Weights of a small GPT-style language model, trained from scratch on English Wikipedia.
Architecture: RMSNorm before each block, no biases in attention or MLP.
Training: a variant of Adam for these matrices, 567M tokens, 4329 steps.
MLP neurons of a small language model. Each row is named by its layer, matrix (gate and up: input weights) and neuron, and shows model dimensions 192-447. Each number is 128 + 32 x the weight over its row's rms, rounded and kept within 0 to 255. Numbers have three digits each. A neuron's up and down rows have the sign that makes its largest values positive.
Before each neuron's rows, "fires on" lists the tokens most often at its 100 highest values on Wikipedia text that the model never trained on.

fires on: " to", " not"
L9.gate231:130091114117137103189152133134155092114109156113119130104088083132104101118144103109160122089137124071125080075059113170152163128093127047082095124121116107083095133148132127107067117089132122146136139107101168113130119170075183176122083144136095138095099118170139136137167175137160121134113083237109150104063080147113116117186098090163094152116118162128152162146130112101175184081170169113117104079118149135140104117173182132098093118036112084156156105099123126145135137131139119139050105149173142144152159144151156123125167155132160152180145155124155100118119135156225100077150154093120141127118128143169157105051136131103122134120141117142118162083083113163107116141107155168087076191117124231095102112118175207171100174172182089126115107121126097090115147134128153
L9.up231:073091106135139172109079125177102160074086144151116100159092143149152105135118157155154154103089128032125107125131093193098142164105056106171114126113137146127099077170110152120148084116073119118196178092070144159129168104093131076140104147116078067115083132191104184161174197147121135114123134155093135119149112168094154116124161070113074144099112165162163175153150135146164175091139168136139119118098127173125172110106151128119140131083142202076122079110078082123198210126119149162091156131133128131111184100109143074184168130155147084137076107121146124122098103151076182150159146092078140193121095153142145127155123130129075133141154123153108196104138105140125147179134191132136100139081116131144157127117138164200128170180103140133125117160120113132106185050107201

fires on: "e", "a", "J", "b", "son", "t"
L8.gate477:075094143098118179176123175131225110095165127086111112161178134156110056154072108081121143093105135195080130145193134181153131181140131108161113130112122134124166087164100071110135087112132132109136084073133185175137139105089102135149148167065149087124080166159170076109052142114127152129159079149163166119204152115164084168074103109139090093162157118139151125169124108098151113125106120088108159097194160176110127098195108103084123099135161107105115068074128131128120130117183122081100142103172160119146143097160157160135128122119110088085119071180160152081086147154192192097170124135185158161168120134174140119147099101114101059145133148115177136100136183095109112097158102119164126120162105197117163152144142086108163090110184157113115083119109095121151110138186139
L8.up477:161144152108126196122158106184141083181131153129120110132176129099093124140121133111167143102100134157087161138140125139205098123179078140145102148167105132173150137114110049137093117121049089134093095085163196166115116134104196194095140164069124132090123165131171090132049156176150136148104096089115119133119186061098049143113134108105122114115146121147120153140164051098143133141121100077120170103172163120095147148121095099195141147128124080181095096117139052125114143106133130076110194167121165123182162108092180124122109179196118113149150089131161136116104113129205114092106156133128095143155075149095108129128110107089144106163117084093160111147090170148187172124196138090164115150133064143171096173179128113193165139095106166114114122119091136090158173085152179

fires on: " |", "ö", "al", "ü", "ä", "9"
L9.gate324:124105176202076151109163165141081217135131091143126133150164120151151126115079181137083145149116132162114160108096129084098093132119105138132143170069132142113153061108064115208089113112143155095190089107110120096153111167136051107107168110087147109119136105089137094160122164132219098145189107176137113096171088164160127158140147086092125104146122131163120088129150124159205132132141102153121101116114129123156137080144112132173183101106128170116138129142116129117125071141137121194140166155134170146110142063123154126097105145152124107128114096164055153160143170132137136157127144183098145159138104126151116128084154155068089052112120147155186144076119089084151102108101165159122118173117128165144120123138134155089070128165159089087132083087180118131093149159078091
L9.up324:111101096093099168115149106158113164082135141137137151156156061225155133152181183118140170105144102138095171082137170079148099129171065133158096152110114152122117112148097111163092096106121133121146126089129127153137159170165107094165150101128176183082160146144123145082150172118124088073175181180151155107154115156159115141133157149149124140121135131174144158134113152103156094174130120130155191104125078135162093108128096118142148111112071125094167140158090149105169105156107100140101158124112132174190155163119167126133102119145130108158136129106123149154171050072184128143091151191111146087142139125189186118112096157084150076116158100117130103096073103160109188117185134098136157087109085161124109154095076111162160220125164100177109178094178103151137061168108103

fires on: "id", "or", "ke", "in", "at", "ing"
L7.gate991:142084122100144136151098116171096158202087114125184102143178059146093127095161101107141100149152086136142149121129137140137133198133180146153076114092085130163155131125123129155167086099149208136101060121179119146104172131115160187092154130093170104087127192126091100079133153166179139159139162116150068179150129150044092156130154163097159130136127136130146139141122070150162142193097106131164120153103110146144108120097132088187134152113124146154101099106098139134094086074182109102185213127139129036100185104155135196077140120164162152142127091151109083117120124124205181076154140091127148111079118149184166130156113121111124141122097119110118090138160143113095084115111090128135104163091166136184170086131155131126057154145154120131098138089147102105169122148171104
L7.up991:158120116122126138163132069127093086155122097115154150147162126172121127119101157130160160162142108095147145165030201157123123172118141124138124133181155133099093083127095164124083123101182129110132101121165101083123112096128119111094159150154114158081130143106133134099121069104131109141105195084075113140175190132151120140138188105102124186108120170123127128104083127136047126187067127171121104090059078069121153100107116111109144124131087110216137126095081146082136086131164117113147126143135120094150078115165110106113087113121186137077098204142132136143139145062117130203147097095113140118117165099113171123127089169186211125122111126155120136130090157148149136029161114125097119119063123128142135174174120177169135111137145161106142141130149093095141196123168174

fires on: "s", "t", "}", " H"
L9.gate451:132108148139179159105176125113090182065137163157083089095094124180084100142142108131128098134183115126141099123050088157133155172139147058108106102092115103085182136114127125106117139062118122147106144107129175141128164136135151099177099106182175166239117138114152133161131108085171126151109128116104166111164054121098159059186142106194091163160107179162102129116111103135130163186111160105061101114159115199058071128090168088066147114088131109141139111123144122102156099089088142104157152136095165143150086162124146127142183187180141128157162165138137109177090163159180085077153092114191122129115084130086133140135123178161144105138172164139109114099184109099100064112103115102106103134083134124049185185132116131088181093175126125103108099087117112127061097120109134
L9.up451:139180160097139112168173164135148134106142113127125053193168151145133141098131141090090149159099140144048120122149157153076145125122132116063090097105177159086137087105149132150173149074155107131151117184134083077131083132118138154119159155158159043120100115133118102106122083078134152178206123170120185151176129162123136128149098121121151095178083124118129132110147161152142065163094131198122112135125154098107089141178112132136143092198146138120156157142078082138162131155097154136140125161169091090136126156124158097117125108146127103086098135174093132139139152117179181091195162114156163146119162152107159124092167169141110120111154129067177128100131134173124098149053183107130123086135103135107118110147168166159189125078136128136203174169139046157156111141121127

fires on: "="
L9.gate855:070125099152130143092133093114142104119104166108155116096148165122129116157132122164133078126090125113156096120119116137140166114105077132138165067098081166104125096112103129186158193163118159144126126096150077172177145110109164153136119195121140105110121119105151111155149162174081139136115148121144121097128122084146067157104151180085158103155107107167114140104116131094120076149167119109130082099182128194118113124144143105115129096130116125139128152159125170105155169182071142163129168128150187129169087080095121090134182160125172101117132152127167129146097203140174166129217140086118188152147140160156099190083154137184106127118104140136136155098158179167175064116112114123148111161149187119115079119105103092097082138134183155109081065157054163179120120118181121
L9.up855:093176144099082141111154100109128170145130165135156125140090136156119146126111126149141138155139167115165153084090159107108134068129151097127117079177106152093169122157132079163145195109136126144095114098149087093174158057139181126115174157145102137127127138126099124102140184171186109151159113107119162135138151136120141185070166108107162106160140147113148172114060133126149158171160110171143076150127094110099158167151109185155164052123101131164158055146080102145090204139165127136122124141171195160174079144096099123123124086135138191165160188101140143113094142147152179109112142145071163143203108126119170101120140138172090120173189114101165201123088111148178119077092139158144109087131158172176141123108148116159171172138130174125139123171137151113122160140157098

fires on: " United", "'", "stream", "d", " and", "ke"
L7.gate964:091111159160106117106131140142183136147150158114072107173166119145140133119102111101095081171151157114119141164160134101103129107183140129124094092112080116133141166156131131142152115122210068186081128101153167157116107168149108094135101146078061099167114143140100120126138090167147130127112141137137158125101177157111165172126171097129119121132125111149161104153132109092119125184160176100126142124140143146094151130152202137086162149136104101138151091093069177075106099152107121131106100125140132213110184189156163140137124105046180134084145140164192145087134123066160122155125088123155085093123094116145190093165121146133137120119168072124097109097112117124093090155164126175159135079110146155117151089178106081122107123122093149109098052101156153125136146133134121
L7.up964:117118086134137188151136099128140169115130155157079171131097092127141107090163091162157102110123104107066152141068186062088128151091190122145051126125112116085134085111096093119126111135115155135122155085178105143158135054091138106160130082120082133154145108147082113118175125104128099149135102179102154136153140091048119169131145094118128171183099151092093109119138126152139079127102085092158165088151164147095055152110115065065165098181103162170130122110141174138132075129088132112153141105071081164097108157072177139093145109148106112094105154111153119120092174134097155138082142119178086086120159156170180154104160087173132138206092132110138202172168119089097075180169122108117147119113161068157097189154137135122109090147104173147083172093100161122132105061169130

fires on: "="
L10.gate23:108106140119154124107136141117142141108130163136140160067137145103124081123141094119102039153093133134110137116135124113178175099157133145082105101091107094161160124141068175161116139130134135166069074132117134156105078127116150133138112103137140094094105139122134168150138121071106176069128086188156106106120085092095154177128126102117172094146147159125128077110075152107173102136133131152035126154139116131135102118135112097138100171137138138159168118111108162122169164113130087178144129178136143103177069138120094135119128072114149193082147102100115141166100100073115161115175105128186191203082085179202112131162101166135146170129171067106161136143085130101119151141134165136151157153137091183128099150161104066129066121179148110095152131152130183106118131102123091
L10.up23:137170135105132050132130112124093189119140211147148152190171133137127175119135146098116118154132097094129078110167123104134124184118157154109083067143073064111142068082123169127176123127140089042126169114161130101138149131088147109110141117121126074146144090126178142155155158153185129113107107144113101097100099119105180117113161124116177113187154148169102147169100135178061114149153075156126109201183111105094126135121113148095084154120081218105149130161080156160098148153130113104148155109117098147132104061139168099098149127133112180128153179149101122127068134135133122128087113122112086137141083165080095164120117072085102152155125129108131152141169127149140099126135122095145155111087166146183115144176119198180181121146072134100104138144124118152099139133185108

fires on: " of", " to", " over", "r", " than", " in"
L10.gate58:100131166138156091129072111135151146119124090131121116041157148175121144150102107100158139125052161183129134151163061175154195110150163099118141117115143131113181162121142080100139104158082177158167082122110120091104143123077112117107074096108131153173100171152105126149106147101148122119227113188172162151086148161132110171081051120106160159116132115127128109122183138094126138149063154079115124125156128189126181098113108190189128118156138076088158139161124087097153090135165170150108130187093101154093155181105151184168119166086105110103169158104126102146150095134140136138105120073187116083156130119108179118130140080157134096163071174118109073104146111149191101158118175092116124173106141140138117077065148089106131092188092158124159129107153145122075190137100079
L10.up58:168160186086159125117118143099187094083180089124135175133174104085148102140112116117127165175141167121094139075149110084121117068139151098176206148123142108142039179140114103138107124156143146100129160120097117144135134189122189138103170105117116119142168059163175085121065117201125146063111119143155184113149102147117142123119136126094167151157194156172097110139106140090104122178078123100193131111129122173097135078126108136136145090086100146123101114152129130170174115116157155177176112140129189158197089132073169099131127133054145128149126134168075142089111104144128087121133164140110119130083167087097138151059105165111115134121073196101129059135119090137117134131136089116194185136180115135098090085129131122163154130129161163009174114088116163127088117139113080

fires on: " She", "r", " she", " to", "go", " He"
L10.gate398:166148146138130123115109088123164115168158092095121118078076152140142121125129099119147120138101186121152117134067068185072158144194220172153128139167130106075145118116120172165147092090075132173128067086108121130091223124130089115134152172113143148151126156079155148158148114133112133131148094118156097171119095112155133127147109170080114131118089146146136141213157128164075118078098111084126178109103095172116113134098129117115044148145111165161078118095128117152088089153084080148143138147129113062145086109104148150096163123132176101075115169130134068113091128130086124134174051101137110105183121069135099157166144125131067060141108137130118136190106118149173106114123149129147150121097138105138128093109091142098134098095145101163149075112134157158155131131171055
L10.up398:095113162173119124136166107111154105176092129141115103077104117130111144113183073194116174219086118096149117101150139159164117120071128096148119115095090178109128100136127100217113105085148130082144081104117100115114140125189149100129088081100143085140147086177161153060136119173060166152126127177165147177113182133105168157126120161169105116115092201167111140126104099103083157099101106102162121127093108116138114120111119101200067122140163120168125135203092147179117104116171129175160162167169164058155105111138113158075119073115153117091165137165137123123066144157140118071159101099136061124162135125093171097137090090165082110133129092156118084106116075081106126114139139112174167058123145110130152113128103117137172109162140069075141103104131186119103115176130102

fires on: "p", "e", "y", "a", "i", "o"
L8.gate633:087124143183121120152103101103201163097140192139134118112112179192065106106136128101107159185112140119168108152095158120161156132121129134135123150119112107134040135167157122120128143138126072106098152068110136144108144203127068048193146089103119149139138173151141067117153084146118112096180142138194122132151065136124129169164068124148092070116157118101146156148151061148165123176105129053144121170119163187137123162168112127099180132146127111187197093150128143109098116113148119141149075165106152101129164182138104137105132153126098119124133159138110133160143172099112151141116061112161143118134106091144143151090160074096128079143145155076154166100125156110194214083148180169116119082167123143090110117121130107122096094136166105145103103122144084106124101113104106
L8.up633:130132094131105111120147140106116189160223162144098083107175166067085115112189101137123179120156142093160147129143089165097067135155101128164155133119083136095175112151143129152121039177167133137106095126160155157104114190135145104130078155125172160081085163185110145096094152072196134148126135108152145097157168141140104133082162168083137084077120060160106104122051087154189021076125121130125112148158120067157116213141088174187148115142127121110094108167135130106057118124191118096090065149140188136089123097147143136112115182169130125136131128121131096157094146129120109131114194093169147123117176108199152105143077112121121101147088103069160155053111123081132121157100124100135139054196160105107109116143149077154182124120107132106097096119097169090153158071151112

fires on: "\n", "ig", " of", " =", " name"
L8.gate800:076147144125172127160095105113137127136104079114080148124140053157134147165124154100127156114055091160127109116141134128104132099114136150142141162113050062139099137153192162185156106174129125097118143093108108110076108176091119173208106131157143174109163171161152088088112133093141104106086164166152128136129094151148112152167130113079232160088157196132119146147115149116131083155100202127112135187121171135109130169116076152133136149070128136130118109152120136123128145124130096120155141117110155099145118160165162156081126147190057152138154096173150088123151186075121139113167096101133078161134123088108121128184071131116056105123133092147134127130139100133136095152097085054154155146175124139102144112131124101162134150133147143096090126133101158108185159183130140
L8.up800:102143117161093142117125111141161136146198088107121161177187049098122085177088133134186157073146163166136125149061162185140113090124121151110173119085051093077091096125129147130175135118140119193114176111115136128143123179049103081156171102143134100107111112162120114162102109125108167106106178170106079112096073150102147092161114129105181140116122136082089122178177164132135163103118127162141134145127169128115102182090060192073111112155164155175169077172091130138166148107194054178115138141097155140131107168142097120147160158147143086143147149108144105092147133151156120144100109120119072192072186136078125107068087102145125113157145072150107148122102124079182099090113134081155123153189159126165184118116104101208103131125102122061128109164185204121122135114094127

fires on: " and", " of", ",", " to"
L7.gate1210:152177162131113174120104126113138169164136077072063096137109079129125103131170176134176137147092112119145091097167136133143140142144151096158127158112158136115122169095100107102144146071047152186156107129112089070153121138098185119065113139082106085102160103111125177160123121106129118093129142095117114141062078134130119126079107114031121140159125150099125066160136128104118095125138144123111148152095129125153142128052175131109099155115151141097135121190138084119139207204123096182083117072202119146151155145141153113102111080120140077142108096133153190073166144142111086062153087121155126099149126142082090093138148095132177108159094117168096060096112080152124096167144120102186104145095092167092108108150150153092125107172140168145136068127150148188058077151087060
L7.up1210:135155091143145091081112051109231161103114156146149108097146062155109144092147132129172114066114077101064103101142150106157126115085112140160136082123160135101094188140136108123077168169086084162172084143101189168148113116097171113070156081086125128126149102115111122131124158151077144168149069170122118144149113188132086166112087151116080117142162092150068082180100099096072135098167101122147148152135082156100131116071126097097065105146121126109140140159106169162139131156117102126151139057153167104112113176102129143092103099101150129146108148186199126119093150116155086152162132151131088110143170111140135234139154144106148138153160101114136081101116178149145140108083105149139165123104131175100102051126171103175084126090071157187115088111141164132118178082132095

fires on: " of", " in", "-", "–", " following", ","
L9.gate87:167168105081191087138159180210120171182137153075118111119111160133094140105158190137127174126113180108122095146111115148146115102102210109132078107082141135075165084167062118105130141149075181165072095056145084123142169106091075091123172114108111129183120154195083095109107173167161164203161192110145141165097120129150122134119122169162091147179148179162144109117127143140107112130133207164118193123139119161172121122114118102175157133086126115134187184142067081114120131112125111156128102160154049145141092144086105126095129063093183103108114125134113135120126126167120158136148111104144105104133173114076202105132132132112105172095145139150148119127085136156123135153071114103171080146111155140132087128142141115044086191135194139081077141078117178161149155219104154
L9.up87:132112121138153176129092109182125095106141106120149184133091107158133161108113137145198157156120137124174155138145075137098184207064120099212120124080092109110112081094106151140152155120125116089097071155162053187150141143095167141101113110132100101149139077113132138122053140164151109138110092116150099083105126147113092121055128092137133127100142144161145196104180071112118135116156129089194079151143110172093150144154108162112082148151114180135135132118092139107154079164136099048123091123139219158061158088130139150070110127174128135180134143098115095115070191135173081092075172164100115107129151094155131138205164155165105186103082120084094096127144111135130098167133083159170160122126146124113088094142099108144175100086172110041094153107100167128104019164145165

fires on: "=", "Awards", "s"
L10.gate356:122133157148142127125134139128159154091158140063104184144140094066133085093130170180109134089110132141134093118179116126115092053144118126127103133076077160126122110113040166135122107161108160136053101143076099092110118100081147121153125103067172134205118119132068158157144148189108161132136029080124112086112114099151087133129143143099116135094159165102148154122086144100153121172155188136086129141125121130099103100101100071087163088140124161121129149180148128111063126114138139129162082153076120075162145114122149067168114103130161108147157168160116084157043090110167147115162130158092081160185099046171140174124094127139063175170088093157116160118181126180160163143125143112116171145160134078129139159096091092115124148150098199118076099118091080135128188147155099
L10.up356:155089144108118187109113103095102121156120172089120079108124156153103114096075149149113174140126166097136171161129166179111133135175115104128155132130160177148100094114088145100074146108154070119110053143181142124091106121121075108116115164107158139115106145135134162188117136125064206118179104089152110100171153157106142125087155150131149153100117141118099105134147103081119140150142106165131074137130104107117131155143144075134105067197136121156114113120075130082114097133122125170132077142143109145138062152151138108138174092079115085137138145128167118126123083135178159091149158117186121166109117131098122167100120117078168107181117132102128162131106097127145175137143146116147119122174148145117176127108146128209150113141090160168099107106118129158159153079112125

fires on: "or", "c", "in", "en", "9"
L7.gate839:158164066163145122102104141102098170055133119055118083109124164172175160099103131068130173096122045092120172104105117162133144072141153107122115170150139086135135147156106132096118165086139159094064142112129218163087137144075214113113110124143144125094111137085104053116117111097201134162103166139140124067086110114130086091107130181168125159155118157124096152120079123104199138138145132152143082185152138132082105135155120112109138136081091142129212155144122129172087146192105104070143131107083094122130143171077084117093126094091126199124114066144170095091125119123175194113123077106092134129113089108145163093091106153118082113098088117155109108083147162117134105114110119156131110151101083173184115139086166148147115191122159145157116074113120106146137109157094144
L7.up839:139138060156154096135108117031091074109157127114099154151126133163141058161127140147183204111130084102116172117131171122134098083178105075134133163151213071137138163124104095081128181115126085104117103137140107090128116136156174118140181121157114149083184137113098072123120099136177116164090190117144114097146141116145131134095108133166112154138166141113147163125143119135101139186127090160147105193168125096137101167145118098107162111160048101124117168148146138111097162137111112167112142096157131068133145150143079091135145101088126153109165131183128140100100166103108135109089161129153096205128125076168163090090141124058180115087097110131102185057072129100093176106125166112102123161122165148134069165177121114073104119125127095172105125126119111190149122178143131

fires on: " to", " from", " than", " in", " of"
L7.gate691:081128105079114150191122146101160060027175139078087084123171108169108137195110126126154156120157125215166147077163096119136107109201142075124099145107153101160146153146172132128169104186066161186098168073148192176109139171137137105175083118111054128151117136109076124117114092160051107175079072171087142164089102160167137140179115108123174113101152160136131107169105156109118128163147212125070084143157170187116106175081127174145122152079091094109089077078113128097158136100098139192070162147109171110152160152109166097144114161117099145110151103151119111134163107139118127118123143116174084111154115159174124186063125172134122144113104095144104109066104188094147153115078134113149151129169172119140121081100140123150098139121096143114101053133082132085123115161167117
L7.up691:157120156154133169083148112149163187074110117123138128126147081131108132099162165162129040164168119123100181170121089074141173114101086137168119062122091153171128152139104123182073090147072153151121161131148109169181088126151144112115142096087161137133071132130062093140146092171147183079132140128071131131144085153134117138171168157138144097145210119142131160111060109112137147175149092134156133153126078114174089129215096061112061131074142189087202097152106124143121104117087129164165072174084142119144113069135111144085121159177177097138127115086129115091091127143190147063170143104140080155088145161120084151109080119084070156158108141166131085125150147119105177085097106109136107091108086132138124096139095174176060160114168129110092141105096158087108106101193106

fires on: "=", " ="
L10.gate592:082137154180141116099118078134117150137135114117104156078109042134160138134122120075146129104091150134154114111101108074087087170099137124135078138157117157170141101113077156122141136123130161100145062105082121113026120140138105119170098110101154110108067110166073132105154158127177146111142077137165125094086145129203111118171179142062181126139146156093148171125152129071066112107149107089130136097178114157146108108121132063132141200111109042120137155118111159068049111164153148152096090120149113123147110142200139104152142061195110143156180144083167052139102174089195156125105164062132101190110157158160148133098125137167072058102157066141133123138206163173145095157118067164167140147151115129063119172113103136118112160137191142110103108125107109153132120095135163
L10.up592:133135120073130069080085164091112125099137100136162133122125112130042130049158144135116169151127095168127102153152144094114091147113116091078132151148124169077193086136131128084175157126123165101122193067139114133132057126114112117141193131088188167185125134101070126142110088152134107126111087157107132135121107130148159077155164140112122124116196166099126123152087186148091130146175085157104096117153132142167134149088149136120121147171115160109164101118055092135138238168141107171071091150132144100139091108140120122114139136157151107132195168068095057141063071121104190121105069142156097116061065128095152117171115076120159123105145082163137143177159148159179158084138112118122101144117098120147171145177087150164138133154107109135134131203132086075077211088099169

fires on: "nt", "s", "t", "ent", "es", "urs"
L7.gate89:142148182080123162114121120063165114119110169113122184116138160204157112117156128143134109104140116130085139147153071160122109129190107188181096102148094170165088111131117153141160108123109136119124115119160106133072173090098092109197147147173109086131142066157158173111116104066094149170072100155173102098161086116151164061178189101121107129175150119138094118102157095089089163125091153064120149123108139198086099216114097096117159067099138090138105151152146132105133142090070144152107130081111088106138116097135116087134207177177082124092138073165176165149078116144091150115098147087109143121053129132121137135147190201129163090108108119104127115149093128120139103173132122063082179082121123100074168142124193158072161184085135151099103120102102108148061099147190161
L7.up89:168128209115129130119155099121145110135130127114117147096139127065069160109153112164089112071063137088069119133170151128144208105143122163151115124192190186165129142117157115121098127100132104105123110154187161122100160115138091154136160122108122171064170167097083133118128073105119141119126088145131173192148167115132093075186127133198081115103132142095161095080122078115121105179058114145097158115139179115087122192112177095127159123126076148147117126105128110093135161115110159135115120099168082107137083149174153083130159166201144178164108087151154194191168101090094137177106204087136114133086121138117155106104181176147141125142087124117116170135089101124083103096094065141096181085132155105082148122116118148109136131116173177162166166179100139128155117104156196

fires on: "s", "-", "ch", "t", "k", "h"
L7.gate431:132131218125072125170136136145077150119181199107130118079123143137109111097097152103074087119209184127132073152151134137112141150096166064120169120107142157140141109142072144127120157108099082090124111133116120152172153132098151099162127088061133137053110098081175106105129092089092120145124102159145168182192123177166132087135121127182146152128189157112072163145138122127133132148165169129153113092119175121121090111169118141105158123108142094140093165128143119068115094107128157141172089158088123144140107168108093109118134127175125113144114115180102158153078154081096113122100136076134113141111089118149068128114174155119158156151105161068193154163192096136098193152094150078099070084100164126079112227142104082107088115141163122074121095159121115129112069114101128
L7.up431:092134106135147109152177090136124155149134133158128073151093118179101147155149156082125153169105117153068118065181104111084160117111098131126153111155117108109127067133112137143145077102114099132127140148111118131101115114063166091111172108120088135162090089131156148173093143057193197169134141102158103113142136124174150130137107151100148104069135098124184136159204195148146165118087175089127152166182152122154073074099163110144130113126094125164140085123142062127137104152153124086112168129081099175164176169133120126102073133107115166135170135145116107120097202161158119134091098148132081169081110111136095098135108197164123138162117120135101128105139109158134078162149164141115135097140153110109088102135147107054140181086067146087166150111121177159152100132095085

fires on: " |", " m", " Round", "ision", "al"
L8.gate577:117098098131120115130091161151097101160161167104115128107123120123102151145075122116167188144137126193139113158176123068112112138098092111077170145125136090073119160125125040072101122142151116159133113168131111200140115139117144122117164156170102136127136163132179112167091129157162102135171088132115078100121165137147126099077117099124171129113110151109151082107092108147164065163080131127084106094091139141105157119154077132129137118068107126134161129107097125130095146091141153135112101130159147084181164120148113109123140114132092139108132044101136178150114157140070092095145154179095152189112081093152061180101119183140112124085142167148163132095072142186162142139084129128141073139175113165151087169122103120122173138158079129127151085109151110183098116129118161
L8.up577:111126196119109138101110143152126108120122133070153122148130111144141146159157152060077130080134132151137108111174191062098113160051137123131134138073145119090145154168069094070078156074146077112137105131082109149151139101201162120173127137106127185185146135059167121142112152129124136141133190187116150144150121144127169092139106130172117049085143138151077098141159082159134120134102164120170126127119160170137055115146088131146159164069088142191124139085116183092186111104084160110097100144154140120158088129107111098093134121120186122094126128165152161144167124100149115110158122159085198050097139125110141103086172142143146106198191157066135145100120075133067130094154121180045128133072117120103120146087120107093139115165169171108147145169144138171132156130101147

fires on: " to", " (", "–", " that", " long"
L9.gate3:139155161153116178118075149073155175117170133086126197106197108112185086072171134141176107139147104085148153116093100089114140147166092112129077177093067124184119145120154146184116114173126140102116144137142150158162121170070098120126125104086120136181107099117097148087116151205106176127177105130166091049092128139121162161127106213062114168149154149195187149156158142151145182152125053114161176130134113116169088105126141127122144163129113130136167134142148162148155033085112070170198100153052146102152100143120090087156130097071177137128103159127188152121104143105135126116177161134155127162171161131131068137119140107164160113046086149125120106116127179120159101104079157136180097103128108110160087147194133137148154093134101111116110092079144151144120197104104089
L9.up3:057116071150124085121133143117162123099158068195177079097138151141170136059151106113168110127133123102095138121204118148148171122148114116162164094138154029199154158097127166108152087201082153156138093138138073144148082128119141121098162107124097057158143107192127157083114172093094127165128114106161156111139138119137169145131152148091097143145129085080164111103125046196142124147059124072091167157175073101162148126100126139120106147109120161103115152115135104118154136160125109122094114118120123100117166140108140135098132139156124035073107134171107099145062156194118123155064158127116113141108115135150115145178155168137153113103128144123173070103131120174178073175156103136176035109070060147166129081152173081108174143150124087119155145121140157173118142162154105

fires on: " was", " is", " including", " are"
L9.gate517:109129094117106115065142142137122148118171143176150099162148136113165105188139172104120140078143124158130110137131157110188094089130118134157108125082043122098115106140140162169121107143133137137146161135133175100102171180101137070117141118111178119181110135174087149187103173141125101209109086120142111090112117087176129094201077165102149144138109165142128056165091174061161148078179167126047120137159132123125155162063104175070113113143141101095109143157139150133146134144057173097095121048146058134185131147177121122211084108088165097115145180102106119129164077147197082120142165101158128102179097145153119159117145123112108135151220120136155103090129118130124117137131148117090124107110145109145106089128124161117079068189127108113184095063124148126101136238142110
L9.up517:130098123131103095084130089098076094177156129195126089084106121160110157134189116153118120121071153100097114155152129166139127138168110145123169138171126156069148172127191136126166145134099138077190125161130100122136079104097158167110177146101145148128166145145160101161139113137096108191058146087106152118128100101156099114131132176076191143130156117137027111042072131111118187120150167084132099091121133130135140125100197097175108064094153156110044162162166099129163116128179071165144115126097120105097063143160127106099146114149121100065159077106179151193165091123118120097162082093139153129121104141131099182121157136137161134168075182096159068171190164126194081144172121078153137172120094120108120098143161119173124133119088119186168137108153123117124108126187137

fires on: " to", " are", " would", " is", " were"
L10.gate15:162122138108080142107145165138133126164066087114119078179077146120101170142128164137124143090151153112106111145094073127144120183140116083130076080094094093106152096134156103150103113143152102162071147090117173124144191117167128173104127045154094120169118153187114152095183148103088140130133136168058098161145100095112159179166103130138128139144119100122118113133116077122117149151139110042166137155121148156176161185178079143115111040133125097163090111139175118185147127113144110126104070093131156133149048136201154088108138134151089153113152067125193187076109081115125127137089138080148134107115152111166173085085136135144105130167115123163161147117102168176162096126151179118145142170154139125100142138131121141101115130126129124128175080130134119097082080165205122
L10.up15:085128127131120122105078131139105082170158105140086106103048150100139120157134078164145114160092064117139141135158103135127096099126190214105128060129091106027134105144122111081107094142114116136118053133161103146151147164106165138069124096141118180107137202141108081113146114111126104109113089124126144141176172141121103131105126210141138091072079152150062126118082123111155159083167142097146116117129148127130111153165155131137155156138133138118168153173153096124099098083086091077148143154127178128073079156142090082145150153105130121160109104143165149123130135134119117078169112139185131135108113175119125159142162127136112160133079168099233089105146134147101117162172171090079176168152155144155151135099158066128095120108115140125116114152088186126097092056141099

fires on: ",", " to", "t", "n", "m", "por"
L7.gate1068:131112160111111141140125113193156155142084125123124135120067163153093126178146166123096067140110122130064154105083138107108155107099056138125126149106144111109143148160106164141106114154108067125133077097135175166124156138095168136068098128124134124065138131141157128161102154115098100134054109162137158104082130155123113141139121141134121166113141144167121075160067130162183137144177164118110100148110109079084166172179136136148070051137115126055188105166103152081164133162161124163093161162178163134149097161121146116113094148121160171097110098166107149140120167184156150116188075168091115138096115089145151096111103136119111126160132100148127143148127150131165182116141087120108164110120164191066135134104138136136129129185135153116123126075115106087133132094166165
L7.up1068:119128185126202171098127092082140144073080124159117180197095072127055153148176171162135116126100111100114138162082096107121109170071037128176140166151154176085146104085118131083113113131130110064193147142089145157147120135158117161182095096101059135067151086134121097175117110154125154048085081139118135152121142188131190120134152067127139150064171165149157128174153133143126147114117096094147133111100178143104104103138154088138193099131101157129107154120091139144151125098121158155120169130132099144117164178110130146159128147107135115163153105156083094149151100158099148164135159107090107120085098090075154129112167149119094159103115137204116118119099098129127193138102173167173116152102123150122155101076063107127105083170120127101091108111153088102085058147099136